From a checkpoint of a small transformer trained on Wikipedia.
Size: 15 layers, width 448, 7 heads of 64 (1 for keys and values), MLP 1216 SwiGLU, vocabulary 5665.
Architecture: LayerNorm before each block, rotary positions, no biases in attention or MLP, tied embeddings, normalized queries and keys.
Training: a variant of Muon for these matrices, 885M tokens.
MLP neurons of a small language model. Each row is named by its layer, matrix (gate and up: input weights; down: output weights) and neuron, and shows model dimensions 16-271. Each number is 128 + 24 x the weight over its row's rms, rounded and kept within 0 to 255. Numbers have three digits each. A neuron's up and down rows have the sign that makes its largest values positive.
After each neuron's rows, "fires after" lists the tokens most often just before its 100 highest values on Wikipedia text that the model never trained on.

L10.gate1148:111143143107126171116090135148102096119124098175135116108158120148132115143097118135148142106100104132165136101124150110145122119160138135127100194114127145140104132136151110117149123115117105165094126160137136162111131127106160132129126166166162121173148156143130111128121116148103119126125147087098130149084168161117121185075154121102108115133108099119153174146115143141154107126136161122153121134146103135117130103147112122124116100156163112160105118137152114153131113145150157144142116126150135179078054141143122121132113068162064086086143122152147133128121168077107115132126117107150091092124135153126112086123104130138120134134120150130170121148115115173096109108093124098095122093133089103140121128148113168126134109167133134106110122154118171139163080088149119
L10.up1148:149129172123142177131131138103132120133137118152125147148145107127082116125142142136160145132171166090167111147090123110108165138170135142154123100137122165205094100083130095086141097137136166103118143088140144140163134130117152103096122123101152120109092123115126172117145118193126076121152108133147159154116156133147121101150150133120142091157108104130103139106137137123174103115139123130159152130137151127156157149121129179145119136137129163151118141105116159118150119141110125129121124053150178123117146137108129135112108145117113069114178144111141125136165109132167134126179126085107133118096124131117118094138130113140160090146119152137170111159116110110166165144164151149096119129162114175094091148116144160087110150097112149105151116146113137140146104168124168
L10.down1148:144144142105130172107118140122157156122195146140125112105135111108121111115133136138069142124171104113117104105059149149108129129186168184063162115122136140147122101098155089120111141115125197122163135141136115133146143158103149110089166152143093143069107130143128118132120149160120145131144106129146112126121142112118153112125157162091090117097099117133184082099128102148156180152126116144122144108112169067130109121128160166108115139141121124141103146105147124136116101102179144177122112078110142120154192146151107126129166086121113080152139116118061150100129090145152139119148107145129137094113102152131125110135113098135129130123104182124181167117123110115167136111153124104129146120125137146144097158115118134107129151129112125159130165117150132135134105105102146
fires after: "\n"

L4.gate29:091142122078138104150120123100120107109111138130174086121146075142066154145129126110129151153141125121183091106125090092113093108143154154121136100152127131128128134178118169083120111109135143100112152142118132109109133104123077122126154103149157109144133084082084130097133099141164177125128117115123127133126102153128142115125118095138088107118099131094115135110159132089143116117147117130139154123134127124095084191110137141117060133162090106114113071156134105141182151128153132135183122146121134119108109123178108121098111114114121108128127095136109129133126155113120144131116130118121132122183122151173102109045143114104115122130157158107138138125160110134138157143140133187129111133165118138139155155130149137092103163152081101133130112083116139092128169150132143
L4.up29:128120153128108160109119099127124088115154110078146116115150119146110118139164139113141131182180134142153125153096096146100085093103166147135170127146167112162158143151127147090115093139099143090146085107092172143131144109147120133111078100115131176159194161135111114119165129137145134140102109153137153137149125113110123080099138092140125152108095097120124126190163148083142112154178128093190124133154130124085113118139140145095097119095135134110104101181129128148149154145139157120157155153164137097062093156159131136113131166096133139133085116136142116113099142128115097101160094090125164107140140136107111096139136137106161147114094138145159099113120117107101117097160161181108149149144138139114136166118144126133097123146139124100160134142128130149127109123172100
L4.down29:152139120136149169119136171117131148148148126126109121146085118130121106099118100157138090109120189145126144131121102148133148071139165102110104161099136114086109094097143120130114152131122143139133108120156151127090138138131145129106066160136087130098167160169069126127101132157113114115174111134149105163115103103137110144129117137134098141085114089137109108135130150113125107122168129139130131084161108095127107115116153150107109119131122143107101106142146177156142196157171140095147094168149102127180153126143130150144170181117123093139122080134099179160127108164117109138159084128133145108158120115113109101155103102109109138109118103114083111123117156113137133099095131132154141118129102112136099135167123115157132098184140092113123156126134104147116139131213119
fires after: "\n"

L2.gate776:109152106131165130136109108138138122129152122152076118132109167149099127100104139099101121114180115172132121148112134113108137153159126103115160132152158159104104097134148141127103128119149120115128152109073092099156101116128107141112127130137128141113154085149093137070143114145144124120165136160079139141131174109135138141103152161141160125130118115155114148127124114113151100122139138140110152131122130133137097137122116127167097210158117113124123109099098128164096163103161125137139140164132163089117080161140130130148104158153103155126138157145129116126131102165108095119154073137169132124137139111089154126156110173096141154162128147113144137101105129109141119074111095131114160117145076138158143138115103136145098124134108154123164121103123100113128102150129127
L2.up776:070109113086069126117137133104164095118111135117133142170105162137126138141171103111137133107170155100099147109135095095126113123172162090078166125162153136183111107154133110111125130106129102104111114096128107184124140143102164129117144080106185134123129133092131127153111150118165109154164130134143121088134110139123132136159138137137099131116136106129130145125162138120140106106147072121115158119120116112122094131113088125097154111121047099145092163112150148109105095100114128127150137146155084102125135133107133113120145163103111129161132151141107142139112156169132111103135095112146136125128149140153129093113102145124134133144116170133152141112163145197093105108136142144147117148122075130134123130142124161113100115085121132085141086117121119165181130077112162
L2.down776:126152106132141138166154135129146125152140167112142128142104100118149113093117134137145125145155114198143096173109170110142133094117104124092168131110122145130102128144092169170126131159078088163123097148133132114134102110139091130144121099108135105152129141099130169157087129163126104160152139092109143133116128121137136139127080127119110170140125108137134093132152116105189106066123137188101107091103142123127158151155140165100144175099141130149107137108120146149110119114151087115118127097126158132101104132130131122159122165137107124139155129140129148150163127139161110130087143142147147083108125058141104125117137096159098099120138132135113127153137123125118140097170129119100121170132136132134150148129118153119151093164116120127130093117120091131110106123248124
fires after: "\n", "|", " (", " |", " M", "-"

L9.gate530:161138092134088107151135159090116103125092148128141118113096174120095113145105121135107159076119153115138105171117102164119120150141140154061104090142159159110122156141125167090111158114114142158128144110091133097118124137126093106128158108152128143131137173167103117110138094137104092111132141147122157119121122138140181148145099160104106129081088110113094125138121081145110135132131121085129149136161135131106178133139121117136100154173132132100056135124136094105133135076127109138142132139126082155126172100178136121099149105134146156147138133138128121140136162137130123125156144112078119123128116107138146118136104103119134156173098127161111115099134111121138143076151160130140094133091170146115179121108157125138125125120133142095122103137132136139108106158132108
L9.up530:093138085116158132159113092113165119175121143103153128116149135123126153135129115129087108148128119105121131135142121110099120117124123128153104113146136125089118142140191143126150109137097109166138085155139089121089127111105113116112162134098118133153075131137174148087087138097147121124085130139163138178143119148110121111123135108111101139127175141157130132110178132137112164097131160120109139120164112130142142120117176127129152127127147104171137124116119106115112129149101146120104119149110087134145146112147186132143090121165150102121122123110112128110119106118156141092141127110127118129101133096153067147104125113120079103099120121145149163083099152133101132188103169081061130130119091151129141128153121171115119111129120098147137150139156127101155137155136107
L9.down530:110126137122126120087143139143131134151128148115164150132127102141125134111110113128135112151170081142144141173110116159111126080126124099125104117153138081083121149136104155123120132142101060124137124133134119127143103123151105157141128118111080161131109149167143118116125131119134132129124147126162139097168104111113122095143165118171105124125145124117136131111109139113104136079111146085106140117086142135128092123138112131075146152126133144124126168103111123115124125111121182141126090144129119104094074114133078166164130153125102140130139162098113102120143127090092091084161126170114122146114107114131125074115116143118081084140089066120134116140088107129120119143112094150130126132121129117141103100091084164147124096109129117151100087103120126159151150108218093
fires after: "|", "\n", "-", "|---|---|---|---"

L6.gate759:129143177109122128119115120139125136120078128123112137131124145148100140105129136123138133131111155138134141117173114124146163118119106110138149104070113149125132129101150157092128148128134127160123116095135160124125094142114091093106157158149100158141112189179061110140104135100180090180129152154122119140121148159049117161131158135133136122151137111124155110132088117170125095136125175138162093157135160136136140180178133132143133151127128136124110122125119085149156120155163154164164158137131120150136117138089138130118090121122119115144073178145127136063167157174071108165133077141144099161108123126122180144088113136158126143105153122116136110153140118142102087168142129175119153135136163089100124122084112150173134099155133141149115122132113128123120154143151092
L6.up759:141143121066152140080119140123112064142143118135129109189131118099084118124163123138135136147130098106146137168082123140090069101158131097138125091142120067148128128153128114104113096117109129132141188135099110142121092157101112074131096124105154161131125094125052136127108126156113130130097109122135129092141134152166096170118111154119125146154128141108117157125149095156069162145184099076171125145149141181133141122136159097164089112148092128092113131128119131121131083115137105139144075101169119126126167148129166124126151184094141110185121104133125140155130128142097106156118126147152094156129130127165093140154137134120151132159064142134133126129171114128133128116144121120125146139113137110122139115117133132152179132096113171132089144141176107093107089138073114
L6.down759:112169086113111172116118124138123124113125127138139141113131151175114143131124134135123159090125125098147093164104105077099161129096114106172122165111100130131146098120151162152145106170139137093144140120120169139112107127119097094160112104134115108114163099100113099105113142111122128140141130124098138083154110083114103116140108131121157121111128132128111133120105149124117104165111162134139090135155105134144145132105156151151117128114150157064142131173104124115126105133100145148121088126122152129130130147156144141116147136127122134161147105128141123085144165136119109150131154075101104150134131123161106148122127129131109135095112152118092162128105106129122112120144066170154162108098160119115126096116130143153155116124140107136121137148180136132137116129000133
fires after: "\n", "ai", " Ab", " ", "b"

L12.gate369:162084132086134138131128127179098140133121162110121125155144074126151142140146091117139143101094125167147125112152112093177078075141106091130100121155099185155088125151136119146106121120132122111121136116143122132161181119107172083176115080139166117134124134117121129149141127148135121117123148106154159131106115117145106148096109128079095134093084124125141161141108133135149151097098121124066124146116120145115124137120115136142159108106143131123121132113130117136136137153084117143136118132136145152140146118134132123135098087126079128135154113121168120079143128098113112160088119127132147143103161117077139144132147148114105120118118103121112146130136147108141117122149103159087136117115167134148145141117153171169106146139110186156133124102145138104134149131202135
L12.up369:131114129189173130116117132142122110115111120162185141095167163143104112158071142168130133117088112126125122131108145101135121118172133120133113074128093103125141107140127149137104085158155141127094102084142151151137130115108133114118149117127135103160138137121071155135107090184151089104113134151102132124113164137108140130135128124099131099104088071137149099072165146150105119116105111108119082093092149120127120102093108144195110114116119141169103133109130136136107093131113154074163134137108144111116100100122090137125096129108122131148082123116118161143086124136157147102130087104097096101136127146125137114150133142101129129138153129074167100128080108145136120147160149151123128150125079144128116126091125166095113077146142140116108113080101118162105137165086146
L12.down369:104143118138105122114118105149116150138136108127119146132167096121092123128139153182148136129086113125141086117125116128109141095095119104124119093141125123152125113119133110157115142147157142105120068118169132128096145099123155142148105130105124121177104138147153151083095100134121115125126105147112122149139144131144152117124121123163121133096155138115133154149116149113121105117126092115137100147120109153120137147114119142118139072101111143131147127115113139131090137148145117093113085086166098111127153140114131098128116106124118148137132139150122132110120120122122123160114159126134107109121157154116130131114148128122136151081147166145116120114148160112161118119126152129113110137140114129158137111142125169099136095131127168122127083140144130152136158165255143
fires after: "\n", ")", " In"

L6.gate1136:150087091116091145116160156142142165158128123130075124090119168147158141125105100086126173113148114094169132142081148128140175127126090108070136138118107127107103117156140124109155104085132106100102123133133139178102089114081113132106156148133126151091105098109176185140124157132105141144079166092120102201087082097146130149129135098135097134102149103143096149151164105094160139092109157117146116107139107105145122095136108110135122177133155146113096153113108122152103129135139151105137129143158155124140061119155136078100167120153148149118157143102153112157134100129129112115135147098094145125125107115115122133111096141129150153117131134109109080122142141119139133122159097110128107135146143126153123104120129142162090151130165149132175183161144156164136109136128098
L6.up1136:163175089133111110094128121077152146125128129124133116118168120121104118155144105066125118142125132132149144103107107069089141129137111089094124136144135148150117089147153121120177155138129127161126109120109143120119120145093083083125139148115114123093138121131136143116102162142091118132133126139129082179064140182147170139124147129168159118118144097111178108133129068096123125113140126112140108122099105150197131136132130137148165142128153115112112123057138148108115128126091111087131131107140114158111093105170093114157149105161183128140096181077097110133180097130141049139126139120108093134121124099117129084126119130100145119129116134139116140146131174160102134109159123147116149176146125125114081146114114116165119124104098154100133122156176139111139127115090120
L6.down1136:086116087156095140117133110109158135073138136174188147138135142164151101131103091153125173113091132153124110120144156125104101162120110156062095118144148153108147095145155119096124139103128123146136140124137132132187083106147120133120094090146141117154129113132130111134100138142124128143122106133156066156125102136150116138130136070162123119097122102131165099098167095121141136132153112116120101129094100134130134113110108090142149110094131150116107136127152138106121138122138163050102128143170107106114094136132154089113146127125178116125147132144101112126119129100140112145110179166086124157125096124117161126116140088096130156096110106126097136126111169096096116138141135086117105076132115165143162157113161113148140152090165124128130128165180119145132143119195121
fires after: " |", " on", "\n"

L10.gate334:144127167143103146153108152154103119158079124105106152133171166123137145139122127135100122111123111142137165080122171142137120112129126115100097164122118147114152140135153135147104134134117114144152103146125124101096128131171159142162162088144192141137101140148136156121147164174165151104105112129117157124122128144174100115105153153121126141161093121087166152125101118137089134135128128131104117106163144107139144157128112108134149110185155144145088131146149124140138110122123111137113146146146158170098124136114192116114099118073126132141141104154164143133140123120094108122137101128144130128079119124100164133177154133136129137169120135161144124126115106139136138155140089105089143132100095130117098121115120114111116070126138166107116134154115128101059138113181176
L10.up334:139104149125113091141151119117160165141125095105126064145126066108104129118148177121134165105153153096089114101144154125116110105161124137138159123112101105123131131104129133113110117124091112140156143120115140165145130164098111146130133096081122108144149113115079149131143130099097101070114156118129127082138134161115112119128096118137138122123105142143108170114153148172125121141093175160131147105130135135144170144168115116164127105131137140132111131102115125141121214091138157103089159156165151123118100145145143071134086155148141157116161122143078119123129145095126112105141119104157129140089138164150090119144095137131111106181164082157170151109142172136120121161097139123114139129130122124148150142158087098128125090102141135143130100155125155084136123124178168
L10.down334:140126135110111145141139120129117095126142149136145136158145108105146119130121130112109115134153095156124112153098163135095131155131120134119120137156128152087118146163132101166138149169128134161117093150105115081145109115109114114142141117121125141118167148143152129165097107158109158128124077162156112122128134108141162147125138137121108122113136139124127093127110155111134111147133090132136150124150148138114108136130137120170144136151138146120091117112116079127084117124132082106116132093139131120157094082087125099115107137201115154119123113174151098120162117128107080104132105158136107104166090130118111120121124147123190128047134120125081142137175146075124173095163101142147085126119142162155128118144155117142121174147149084094113161113099121158133169098000126
fires after: ".", "s.", ").", "\"", "\"."

L4.gate476:157106087134161164161088168073125118111126129141149111141125095171085102130108101116093137132142135134146136153119127127164133115143136135129102130133152173113093124159099137160129097156114152161165142087093169138149158126147129118108119178105136106163144133142110108126123144117156129119099124143138132165174148146191096151120132125126091150168119130127150139120118097137155121159138168123096092143124106128158102118050155196125074104119143119115130155133130137157144101137128121105142087093142127080098114186091134116130126115126126124162121118091077151129104161160125144128141108154139065123110105101198128114159130141134136102097072075142150122127132123131104145117124154171109148114122114123129122146122119125131113133098178086108129122143120111149107141116154154
L4.up476:102142121114153141125146119104104141147172166109153138155112105114117117125166148121149085137141087111176154154135154134089075080131141115152083115133140101118132163103115147140124122142185117143118178168099095169080181104099118164113130130076136132139092148141140159106100160087133114174148169143123130111095116122134154124138125122142146109129115113135097164183109136152113136167122163102139097113121174113165112129121180116124110168137119106128172124169140120145137145114154133167103138080140137120108143164136101148127138087129119115117128109141132161168136090127188127094114140135150133108136123104094147149119143160152164131132111119152135117124134107130117120176143101147138104156116104113179107153141150130096132118116150125175145138122119145114124148096119124
L4.down476:113090105100125125109078129103127129129098155141150127144088114146127122096122106126145108072131106151123163114194117124196157089127122117103144107134110131195124158119080116147117095148149149140129181141136135153120130127107116097128103138125123181118167143099127134141091133113099140137137124149122118104148122124117074133089124120123096134115115128147089164132124144100164130147144165148148136118125101132166142125156126125142094143141145135116141119116088126119162116114141141123057105104162152131140121160124108132088122114102161115100103094139131131142147157113145100161156130138132114132103101100105141119121136111109143149064133139153105126118155100157107094098110092131124177163105121111153108133142089183115135190151126130145129112101127126162128140161042125
fires after: "\n"

L10.gate347:135135146122107152185137095130121128167130140173121166176101050136115151120171154122134118117119165134106160094144088178127150151113137121123126111140113148101135094099143128120148153114144127144161131137125085105144150124119167185135148112119159123167099104093145134115127136139157101137118146145124126171074141139152098159159152155068159145128155164116099172152153125115153134162106151127115124096111125164129119141161111100126103089143127073128140136093134136114126163135155183110146118104150140118121163164153133163131111122134172162167155110159124094110123142112112113126131111179114112163126114080120154140160106084164102107142152146142179144123144165124119080144145137138138135133140130102110103143166147127120147114151134145113158092137109154150107146107131141
L10.up347:149125122133102159123139102096135078137131113087119132104126121105134139136135092105108113144144135100138151134123105095099109116124124140157145136152114129148099175158143129131147102086129126159171190102153113098123106117136087145097129143133133144160131130100127146117161115091128148102133160111066126112136133112139110151105168082115096145116094117119092141114136101145175131123118145101129072128146154108109102120101134112126126089123111081139126212139121151156139139074072134119128154147131137134104142157160177124144151110135139151147102111063116127137127157146108119164114112148140179120102109150120160183121125121133043112126113125143153126136103149147130063126113095118146165158126153126130170114119157105134143147105137155113103158136147131128180101115166136
L10.down347:106187100150138084116143124165119087126133154107102120103157129134111132087113091129131168106170137167138122133140139158130100147129145146071075137147119106126063116121132131160118168160157127129149201085135136144088147145130102127107114108136169137112109133142167119104109126159107162150128139139109167076158136100148129159127118098116121111126136097150129131128137125164136158083166143126143199123100132101108116105177104123105090134131127154123136149156162113105154125116116133163130119117096124105092121132138161117123111108137109103139151130112116125139103110119154116111139146153117093150130114142161129114161167113126086142140107091108148116168116106127121115128091115074113135117161109135135144132122154133139133096082131164097110149117136092130132132162021101
fires after: ".", " |", "s."

L12.gate414:171111111118076160112116090124127080141115135107120068150114148106112132120144115124114135132149126167118131116172159161116153108107124095110105140120132158137111114120119148156135127095156123137123127122143099132097129143160142145133142128154129117144116139154092102099089138194187120131116128144113109143184115148121174146193130119110102146107158092151113107149116156121140129122140096107109112172113146106147114157111142094127171127182121095218138166128136136149139096171113125153125155145110101127122117139118151125120131103104150147156116137118133113117132093101151108130140129118131083182093099123131112112134127078149127163100153119128172135169087172161121119160193102129137131174133117118143139126143119125169140098142145129147152126179148117113152115136057124
L12.up414:143159129159117098158143111154139121126112115136096129133111136147133158107135129117100109107118142113140115162155091141112147109123122125147160164098139136122105081066134086135116170043111082114127120124104084137110132158120103127132117112132105100141122120132125120125126082198156119128127139160096137128124145146109167136139121096114173125100158162098143105108134114100141120087136124128147139107136149126149094102116121138117139134176140149147088149150116149104122188088099160091131155112170122127130127149138118119132148147177078163146092131098097137140063161146138118153111129120130170152099127113133100152097099132098166131110150129149133111103147130124137144105156092109103111145167158138127102168109127097140084130113099150145141109137164157097126110151131123
L12.down414:130156133199116126095102130147089133104163149150133122114141080090126159112109121158147164171134143113124112147127148114120114107146159163138132119105134097153130132125115128147155086123114081157130132124113192141146122117140106102114091145126134123107157085090089137157182105090117138107126129096106121153138100160128113109111142101148121133098124140111118097140158136153159142103153103094134158148118145132128130114113123101129119121142143106148107135111146149109108126131057105147146166153144111113152116148126137112111127095120162096115106125139156121119121153148146126127134117151163102104122148156121137098140143132104119126113123163110130122098090142147160134126131148171150135142165149139088138153095127103137113147109154182099145114157122141105133123158196114
fires after: " on", "On", " On", " Released:", " of", " |"

L10.gate311:133117122149118103149102120164112106131103107161124168127140140178134154152139134124143146133141118109145146168122103117114156111153113124108153140133141100132126142148148170201125114100123132192146194128123134142148160130147128139143131141137127147145137143108134127108173099116150130164129130102088116158102132153135123134151116148161134128165117162162114150128128129196114139107153112162139129092151129103147121109181087158144153139143127114157130173109114115168139148126146141117153126170109121168121105124115181130167172104110139198097080124161163152145116118130113126093167108161128117124146141134162132108147111159158129112122131115144164104134108118131130065108132132146151158135077109099097134111103147137100144152130135126108118115151143169122127076126177181
L10.up311:168072143102145115113172159167171141131129166116119116195140165101119128112138161187133158058120137140103126095145145124123149131118101089146143151112141135156184103122111119144136116074119142158163099176148164119131115123116106152148128108122111084173104115164103189154110121146118127104111116128102119128138126133141142114131159119113115111117117110128134124107172096118091136132113109115111087094102106115101136135132137150165146144090160128112094129146125142140080138160138112123103139102126131071132093144157158159152101150153119116153109134132122137166166139118115156107093093113116123135118122148106142145152139118088141142144090106109150122115103116115155145149140136145170088136089106129143156118143107167122139134128149190148141120162110166136086120160164127
L10.down311:129192106137132115114121164145120160129143142116119130098132165151154111089135154140136129119119123104138154154112135124120070152124099113137114176157124116126125142115134138066127180178154142127144108145106157156145111155130120129109154085102136132124142108140145111148105140155106176203104121132122107104141123112122123096124168121136139124157158145148125140107156145117137159134153125157144152128125135156136117143150150109135170129138123113113139127166121107120136125130129102157132134107096111112109118093136134088126185148111080096158090150096106139157122151144140113115111138117123155123129120127120155122094121154108172105113101145143108120139161114145176143138130134160114114098124126104115094112158122140126134152122134133152165137113156125127146141103000141
fires after: ".", "s.", "\""

L10.gate360:131098127124140121116109121165109135129111160144131140176161101083114134106146175110149106108184129128096128121160090086157165146145173135143149062157113161131121088156113101154127107111104104133117112111111107131123120096132121145109080123159187171150115152111116154092126114081118085159105175087139113165107119115121083118131128138107128080149090153125166121132171159138137136160114155107108106115091105126115150126168113092134202126138148130131120152145133116133132174121150190116154116153129119095100150120117117177103081131115129118167124098144164131122092172139124144108113147115129140107090137118162148132117147112103114143141138128139153110104115128154129127138153126147142118122128134115103144086150131137137159114099136164145124101097133136123138097130186139
L10.up360:119137112090103106132091144093145158126122100151126163096104131068125134150109140149141124123139118135079136141115114118089131126131124161121141148100136127099127125103146116138133088074124142122155134116139102163102125145153120162151110134134141117105118134123110141101128115144122129138105158113113145143122134169141164085115150138122130152117155144164139134115094132154133132126145103119116126156109145116118133198115131123136105144137136131150067124122104105124102149139109135086093107122113129160156110169128136116141131146090079110099138133102134159147096110136139122168138147145126121125084117125127159123127092102131101127135104150158123135147098111130138133129115103088155136130074134110169120122120178170141183163135116098147093088156091154115156086182183137
L10.down360:102115140199158169126161116095136119124171092120108119124126128110119131145125148122128122126110139130145120141132157158098093163103143104135129143122138129112147129146094132152161127106126124107163131137127108173139154136149178116117127099127125147098170121130118102132136171134194119146138112136155118144110125163131173116131162109110097117148150127122147131120146118136129145177128141135160133155139112144128114106125139101119135127141122153136115161125114118128139104149124123134126123100109123130096121133131132128111134149139126092119123160124147076113139119149129181140124161112106141158145129132076161129132147153123174140145117156146111151140167124129127102126139133107121137091160135158120104171125112121136098142137145111145133095154106116152129140084000119
fires after: ".", "s.", "\""

L10.gate368:128071133133070118124133126138144124121154143149150135129124091114110131165121174118123192090115137099144143084128092151115143154159107144093149118102118135125102113126135135123171147106135147122130108116090134158133123119161134116119196127124077135153113121193118126076136139106114144124126079128089127170101096094154133128121118102112158165129083130124154149155139075165140131122091144140124130134087129148136125126105144129153121126139139115114161126134126117147132135108111146106143114103122144104104088136144100175162116125130127181098120142125166167096114125100108135090109136088122113115133136151171142129122112112123104130116092101175108125114161140123115133183114115139172100142142127100100122141118135145118132157117153129114155098185152126127126129152186146
L10.up368:140169111092166120159111143093112129133118089175175144121157166125130151106108163147152157118141147121152153116162107158141184137121164139134170170109130134118122069056117140145107118166118131164121148125173126134155111130129120116149134129136164150152154151130158164095105137107136160150100136081119155097124100142129132124096099145137144107155107139118151150146121102132160117118114120099055149152120101103142145149191158161103168133136137142145118103129111130125111155121149185127130153088148104141096098129092118147153139158125111116126100173158121138135147136117111093130128142137122143144113131144118111138102099093139148079110129116153137108125093106133147118128151102104139104120105139140100134124135197120112107117162136193127144114148146133150155095179159116
L10.down368:123145142159121153116154122078097132153131124082152136143146119161131147094112120170116132139117151124118135139157140121098131147124159170153126123169121123090137081126112100101131110160121136117146085161136122153170095095105137116151115113104117143139104130147150086129119118142153176100180096159134079114102119141122127138105119147151139112081141123128117133119140163116139138100142082144139179149094144115139115121072167155100139134144128122145144122091111129113143094151123127120185177118131129108117112135116109088152136140133108118166158150106116106146117108163178129118146127101123132141125112130117145161096105134131127116110128152152165164105122112127165135125151118067121090128133121124106110135159162154160174149116152081148112152119132114126121111095000115
fires after: " |", "."

L4.gate964:137090131103149109137129119129088111094124137130143135118103162123138106139187137148123126137136139100133132155155105124141149138117094165151151114160131128105144150133122116095093121129119142146146095106164110163145152114135119148217135115122081123178183113144136127118131088140133108131144101161113124121166152107169145080120124136099105134136137126108104174120109158157125129097125100133154169126159123158144112122108155119098164109110157174141128142149130137126134093112074152122111120113135092127143114110135116129073149129112183095134131088093124091099136113141166097141139087161149137108078138111112117111125122107111135100158185175160137154115136168143119119104130154120137139129114115126117132146084155124160154170131156132134128128159137107154096121167074150
L4.up964:114136144175097137139124159100171133144096124137111109149107061126122159140122135128075156142129149146147127117137099122149107148106112071125145166137139134168089151086091119107110107144102093121116155132114127133128110130079176128118118137112149160112137139104137138122164161107149120119153105119083106123139078170143131112111140128164144126119113167087082140170143115075131152124117146119121105126137108146158130136149144138110138116145137164134133143107118161113093117134097151167133118105130092147127108142144087173156110105192080150151106118138116138153125101129123143110101111163122121134123159124079093163157129122167118181106131164184111099119146162097097167133151145118110183163117154150172142132120121105149139095118109116108141111121081131120140128098162125
L4.down964:151154104124116129101130150112181122162113120178147118101094126116115138110150107138117093145125083104137137109134077158152097107134126072151080098084124137145089139101102113097116159121132117167134151088159156128069114106115148099141138119119142159112110159159135164102163081106118101111121141110107127163108106140147160157145110100138126155128161116151150153153122127147076110154117115141140140163153120110188140148142161119124116112138154133123153118108144176130091139179132131167132124132144086136140111126129139110111158155127108119153190155142133134146165085119136128140127102113111115134163146141091124142136118164132131153113155130116104154113091175128132113123099090120150139123138158122111123085157163158106070094147133076110124173175101147133156157156145087
fires after: ".", "s.", "es.", "\n"

L10.gate156:168118140102081131066106118172148110112122134136108130082117140157099143142111109140126152064119177101116122113068130145110141139139145104132149092143127138164090150166182143104135132098141122115126158139130126121145128100118166119146141081145120114123116146127114100135173137173102093100098108146139120122135105094123133135187156122131113112175146126102110145125148138127075150080138134096126162110176157128106111128101146123120122137147123147146132119135094121128140138086088127133172157111132135124142109109125113136093097103136122127087137144166131064167115138119101138090107125151135058123153115127122116138118128149155138125116137173147137169102143100141141128147190110169135130139142143134130172133139120092135148139149135138104128100123143106103138124151127151
L10.up156:121150070088120123145120127151122151099133119088157126120129120093083134112120153135116143147137120100116141113124120135126167094149166114133132101127143093101116158139119156130153131149122091138113125128131112161058148091108056171112144127091152102144147127144127164119148152138101141082074130144140155142096150159140173146110159120137128134132165150149100135101124110088142091112158133094105127138142095155131143111115095113105117119161118136121137171135161120126121107149181138107129105158165085147178112137119163108133128141122106125126158133154138113127107143148147114162132067116102129103157135103122129121107098127110127105164109144108156148133172118135133128125123125135101140132139133134121171175153128095116144121145135158119123151131140160130150114126145102
L10.down156:102108079144085127138182105156096142120168153157140149131132144118102114083127131152169140096174115134141128119111104154099123108105109110112138120055134135108156140137119102138117172140130124039145122141120123144078120120130115150116124116115139150122105154142124103150127087134118092093126111125135124145124105132140122106139122117137125072142141136120093135117121116136096158119129148095156114117148133133111148133113115122136121122124111142123097089150144115078136160077183153153154154142145115129100082131161174127145125128131181171107149121117118079097118122105131104091087124133106145071147121141096128121137096132090120083137126164116137179107130122114134071080140125143134105128143148163112156144133120137120174149099128133119149146132102091158151093146252135
fires after: "|", " |", "arter", " j", " 8", "\n"

L6.gate266:127146094142114147132157088106153120138156124128111151096132104148133137128158173155109133129133178121132073139120164151108147115120185134146154115096100118128139125117135079135166110116139156146124189087104101097126143152121102094110144168129169099118111153134083136089103125186126115103158150138123135126151128147137138129105110084123141147103106108133092105092097138131115169156111156116101163159111119119101144153146133115158132146126106139130147114143121130108102136153172104121139125111107096162088062118083129135099141077089132139127116139139120154124160082163126182105119106111120085143131123144153131119128118123105128134129151144174142102135143123148147117114133131139134111147134104138163136124143132166189109160126146179155162140129128116170116123170102128
L6.up266:146125120144130126118137121162178120158150158121151130109170094121085124143104140135133139137109154135175120147130145106110090124107143076123149098118097154103092137175106114086109168117116094116116120119086092094116087166096077159123142094130144124118128163128103130119074108128155083101150132128107114147108104138126091130141154104173160125103128127141095150150108159101137127126122146088132090108163159142123112114135115107174126112139069094131108121114119119128160147128135129120135137094076107129118124134190129138123158137116168179081105145111113104139162123137114164131142145086136124127160097124157112131108095145085168164141102102143114087108062090135146105142108125113085159189125155137148110114111132131159126150160164121136162146140149130119135115086101148
L6.down266:168094112115134123158150135178156158174133163182151160133160115176107125097145152150139121133136163119078115154171111097103156148131131139159135094126104124084135107112148101146141153169150172119112129159091119106153153113139077125134134116138129106092148140173136141167153126097141114119135085129128113195119110159140095156104132115100109178134142149143117120164129116120161130129129123140143125119122126095078086109139127113104082130097135150175109160120153083174105125144125123090115127119123131139110131112124188141128159147161130110129123150107098126097116126154135166128106148118207127092138123124101145151125120133117137126117090133163129095146116122148139153123135109107109134175165133101183141169119152129171127122129127126129163100148151125107151116145152121
fires after: " on", "On", " On", " —", "day"